From a checkpoint of a small transformer trained on Wikipedia: MLP 768 GELU, 261M tokens.
MLP neurons of a small language model. Each row is named by its layer, matrix (up: input weights) and neuron, and shows model dimensions 0-191. Each number is 500 + 25 x the weight over its row's rms, rounded and kept within 0 to 999. Numbers have three digits each.
After each neuron's rows, "fires on" lists the tokens most often at its 100 highest values on Wikipedia text that the model never trained on. A number after a token or word is its count.

L4.up168:495516482530474519500478509515474479543517513470444520478511526514529540477477527480538523500486528498517434484509522482510483440489465506515501506511516515511510506522544504522501509450495466515420447490501469495518488500462520466513490533510532529493483514480472517514444487552547503518510506483486538469523477517473535510489496529438459550511504470495500504489510518490507465512526487481518493495457448496508543517535528504519527508519509475508453507478523454512520482523497509534516486487502536493527497508513495502492509484487532516515469469494456503554479474503498523491
fires on: "ist" 19, "er" 14, "mp" 11, " by" 8, "re" 8, "ter" 8

L4.up730:430460464517504505462510483499491406534482502494503532472515479475514516537530470476483459482489517486523517549482446518481477521494487471492510491516522504531457499512488493514486493525510566500512457505488515484491470521493480528451485515516493499472505509547493479519526488516509488473478510482464490513511468531508510500510468530511505524502544568499502513512523476512495556499501539532481455508499504488512479512467527486494529544533465509478500501494512507504468495511502503459484486489565494472513489540516481493471495494552529478524482546546506525504493505497504537485
fires on: "mb" 18, "ol" 12, "ve" 8, "ill" 7, "it" 7, "vol" 6

L4.up75:505516525491514534511518525489517476512473481536504505505501503456558504472498476462537518499514500486502513496483472509529505439488524477492480477531483498465517550493483509437521502448526524504499493486496487506488524489523475512446461510497515515468527499496514502534548518474467504507510484486486485502488453462541551511468552471509469486497514512469485480502506489502534513473516501449486537489555480508523525500455507537488523500473488487501502460455502515546549452474520504498538479455550458473498464494541508514501534532505503499533493504518482546508514502481507522476
fires on: " on" 31, " –" 12, "ex" 8, " along" 7, " As" 6, "ring" 6

L4.up405:507549492504531475492493512508464491493500505515484534490477518491519529473515516472540469498476489497514536484491504510492466507480478509474483511532450430525508508494460493503531546491487510481514471523532514497530521488548483493448500517483517540491515515494447520442490514511502521503523503497525461506538501497487531503489492452496511461502513499479463504510544457464479493493506479524534491471484537496490530517486515480469523511531484541454554482497509521500491449483529512482483468465511476534484513490515530525512492510500512460512551485537439517588531497482495493502
fires on: " to" 21, "x" 10, "On" 10, " before" 9, "ver" 7, " could" 6

L4.up216:464511490509522521499549544455493543489571498512489515511494528481509511503485480516494477488462501462507482501519492503524530484511507533547475504513474508467473487513515511499500506481533492523507462504504478476509463453470492493505513512498500495521512492492530468503536503493553480514544461505510494543522455468461519461449502490489510505480528474463508464501516467529553508432543527486483520447500517517523484478526537521480489482517487499544495493469478529499542446514480515498527513508475428488488535534496480482511484486528480497510515524534461497514542502499499460509
fires on: "ga" 21, "ri" 16, "ra" 11, "vi" 6

L4.up238:494459437465535530518526505516516471517517508492502489481508514523506516484487506509502533491480522511502524475500479543491522496495498530465495588484489515522531495475476516460500480472507484529516493513499484532495510485513454523501480545479500517476473499514499534505537512549469506526472510530517536473505475493495504517480487544481474479432446463491507538514499470490521478479515501472467475486495460507490532513478490483506513501481500527508506499463460524540543458481481519560532474493462537525517483533491541465500527517433532518517505521520504488513443488479506491505
fires on: "ach" 20, " at" 14, " album" 13, " The" 10, "ack" 8, "ad" 8

L4.up87:499523464550525528465476522534506521500481482509499520504521535526457520507524472487457528531470482483495546494505488484493485494540496544483485450481508529490477491513511479488525525539518506514511462512500483526532476493463482537463505512486480506511472498509515532457508533484483513537538427465523549522521524520450517531472515502465529463493491504505541489567522494500455532515530500526498498521512508476498470454522481497477528447475466497480508505495495500518486484504479496550496527512542474479515516501521483501495504462498526504497491528476499494460435485525508461483
fires on: "\n" 40, "==" 28, "===" 18, " =" 9

L4.up574:516498479464496496499464514458431495479462493536486497492541508470476560531499536509537523486473481451477536546476461504513508525520498509501498512503501504535495488549506512539463532456454546513550514530496488511525557514518480466530460488479492467460479481510495497535554546516504529510490506522487513526517535522517483527480504467471488487465507529471487484517512543484529511481521513493488515478500503508499505484523476494527458497465546487512476511494486504485480475490531504493509474526464489496508551489527513473460471491473444469492478511501510493525480500499477521468
fires on: " st" 17, " bo" 15, "e" 14, " f" 8

L4.up374:477482522470480490470523490531485480537545525460467467476454501520548483551493512473486473518484509491490498542504508567521519512543519539505465499469482471522521496525483448478532466466464521492482527527510477518522506544536465519466506514506484517473489519499528485499489471506490514507522524475491537508540467501536516510513493512478456491518483550497543512511471486501533497520476476485540482506486500473508460520520530495514504480484498481455467463508467531468496517487491447498499472493516509495550538502499514516446497471492513508449507472497484507559518519479497466492
fires on: "al" 13, "ho" 12, "ver" 9, "ual" 9, "age" 7, " Col" 6

L4.up275:515530442492498465494498482528463490509511480533474523581510519508529554520504495490458531449540491498426523502504456500494519475499533484464491510494498498510497500459518507534542512477522499494504508458538566497466490499484532525480508490493485506458504502507461499523520485495498498476473510521513511488500516532513558496504489488519485466519535500471492494524514482487519499508510500476544500546507505457489493510486492519474549508478481477508579477486482453516539479508527543482509471532491486492478479523480521474521490477517496512506494510479463436517517478469502534486
fires on: " with" 49, " the" 15, "il" 6, "|" 4

L4.up148:484502498465542494522493504503533465478520494488500470510521517554490472518451466510520482460502483485554541513537522498526483496517510479523522483522514470522542476478476488513470458537525453510492484484498513467492513535467486514514466497519500488520488523533525546509522475461523483513490558478516500478476477462464518491540517497456456482480511497520502476495509543517514515485480503519518556471497435453488513517497532490460481513467527526505546457480493503502514515474460538537510486469525497500474515518485463511495497502524506498494456496460466514450537522515521513507
fires on: " |" 43, "ur" 8, " 2022" 8, "mar" 6, "ult" 5

L4.up62:518472497540510483442470555512502481515436503499478504525446498508563517471522507460493515483503519491483473477493481506473512488529511495515504513512531461511509504483522548500490487506515451537537498469448493491524489493524504520490496544500483486505481505469490487500520474510496496521497539515508429517534509524547533460491513484444470478508504431451466482518509497515516504478487560513519473526510452495514517491508504463486512511537522529481507533500475508492529513511503502502491504483540489510502517512549474508486500519494505541497468501516453495459470496545479532541
fires on: "g" 27, "ip" 13, "mp" 11, "emb" 6, "b" 5

L4.up584:519518512549514495482516529518499515491495532504533489465517476511481491511483470493488483482464493502497536524522463510604516500527470505470496496510474517545502493454481509480487475472517502528493492513513501550512506522507494493451527518506518517499498446525511478506486491527533497504451475480477445506459492487513493535494498488508495518502526508496519555478506496516567501483508466516508528514478499546485493484496502517481439520504474542485478485527531496499539492491522524519469542482501520480505452477461479458512467487504512495530483461521459474526431500484501461541
fires on: "lo" 13, "ci" 11, " ca" 11, "vol" 11, "cur" 9, "tro" 8

L4.up321:531515540501464487519508526495512503476468506502495552504492469481495491455523473535503517493525453509460506465523515498485498518496522516466487534515502514507484449496478522510534492497506498497515472472492473567502512511508473513517514477514481495518534557482551476511527483484519484490524512445488483457446547524504483512482507495486580508513488512488491447492517498554530495526514483485535481525497461449476486504488498470493452505478492511515511526498469522476534438491519478533485523526484492519515544507473496519489516494479476461486499488509567522507498547486479527479
fires on: "l" 22, "an" 16, " National" 10, "le" 5, " and" 4, "n" 4

L4.up377:493525506488469507460516498482479461490492506477500501537516455489497512495462523509459450465509524501482505460487528534491535501504489519524519507511509480504450516519496461549483518514486458492502514525507477512528526519537482499497519539516530516483504499433527548516470493516460460458518480522515543532517497481525513490460513538475446534488522470492517484524513490483507479478500500478530548508533527435500494466491508567471504462507512488481493508531455492457476473490508481472534535539513525494509492497515521477493499549462474500515533481515461475513511507527475515481
fires on: " co" 35, " U" 24, "ed" 7, " War" 4

L4.up14:490497519496530500514506448507455479463522489515524508494487504499491543506514467488526518517491502520479473537462495490524486471528501513469471461503499511516491512509558491539481469524519489476487494539509504482531567524514521527510505525506493449541507493504544509474494462501488506497493509506519471498531494512523478474446489491473524529488481498526521508557538494513507523460507456462488520461525515464493515463473499494462496512503473515502470486481527488493494458427477490551461505534509558512459499504542498485515517469541513509475457468488537516466516500456500539499
fires on: "z" 30, "t" 19, "ro" 11, " also" 8, "all" 4

L4.up4:500461506536475522494441523496515509484503525507524498464491473495473503540509447515514504518505501525530485511491482510517497486475493500468457501514479484557461523518494491485495491510516531511505524497472540509458484515490508476432501531544494515494523546498496521515482498490504548490572508514527473562500512488531503518514495543513481482419485504516475495492525527460488504530439480494485486519524499476507537493501477540488498500492513532486527469496467490497449468537472520489502523527493508513511488518509518518466516471539510530489541489486478476518501511480440462447
fires on: "u" 37, "un" 16, " part" 5, "ri" 5, "en" 5, "ol" 4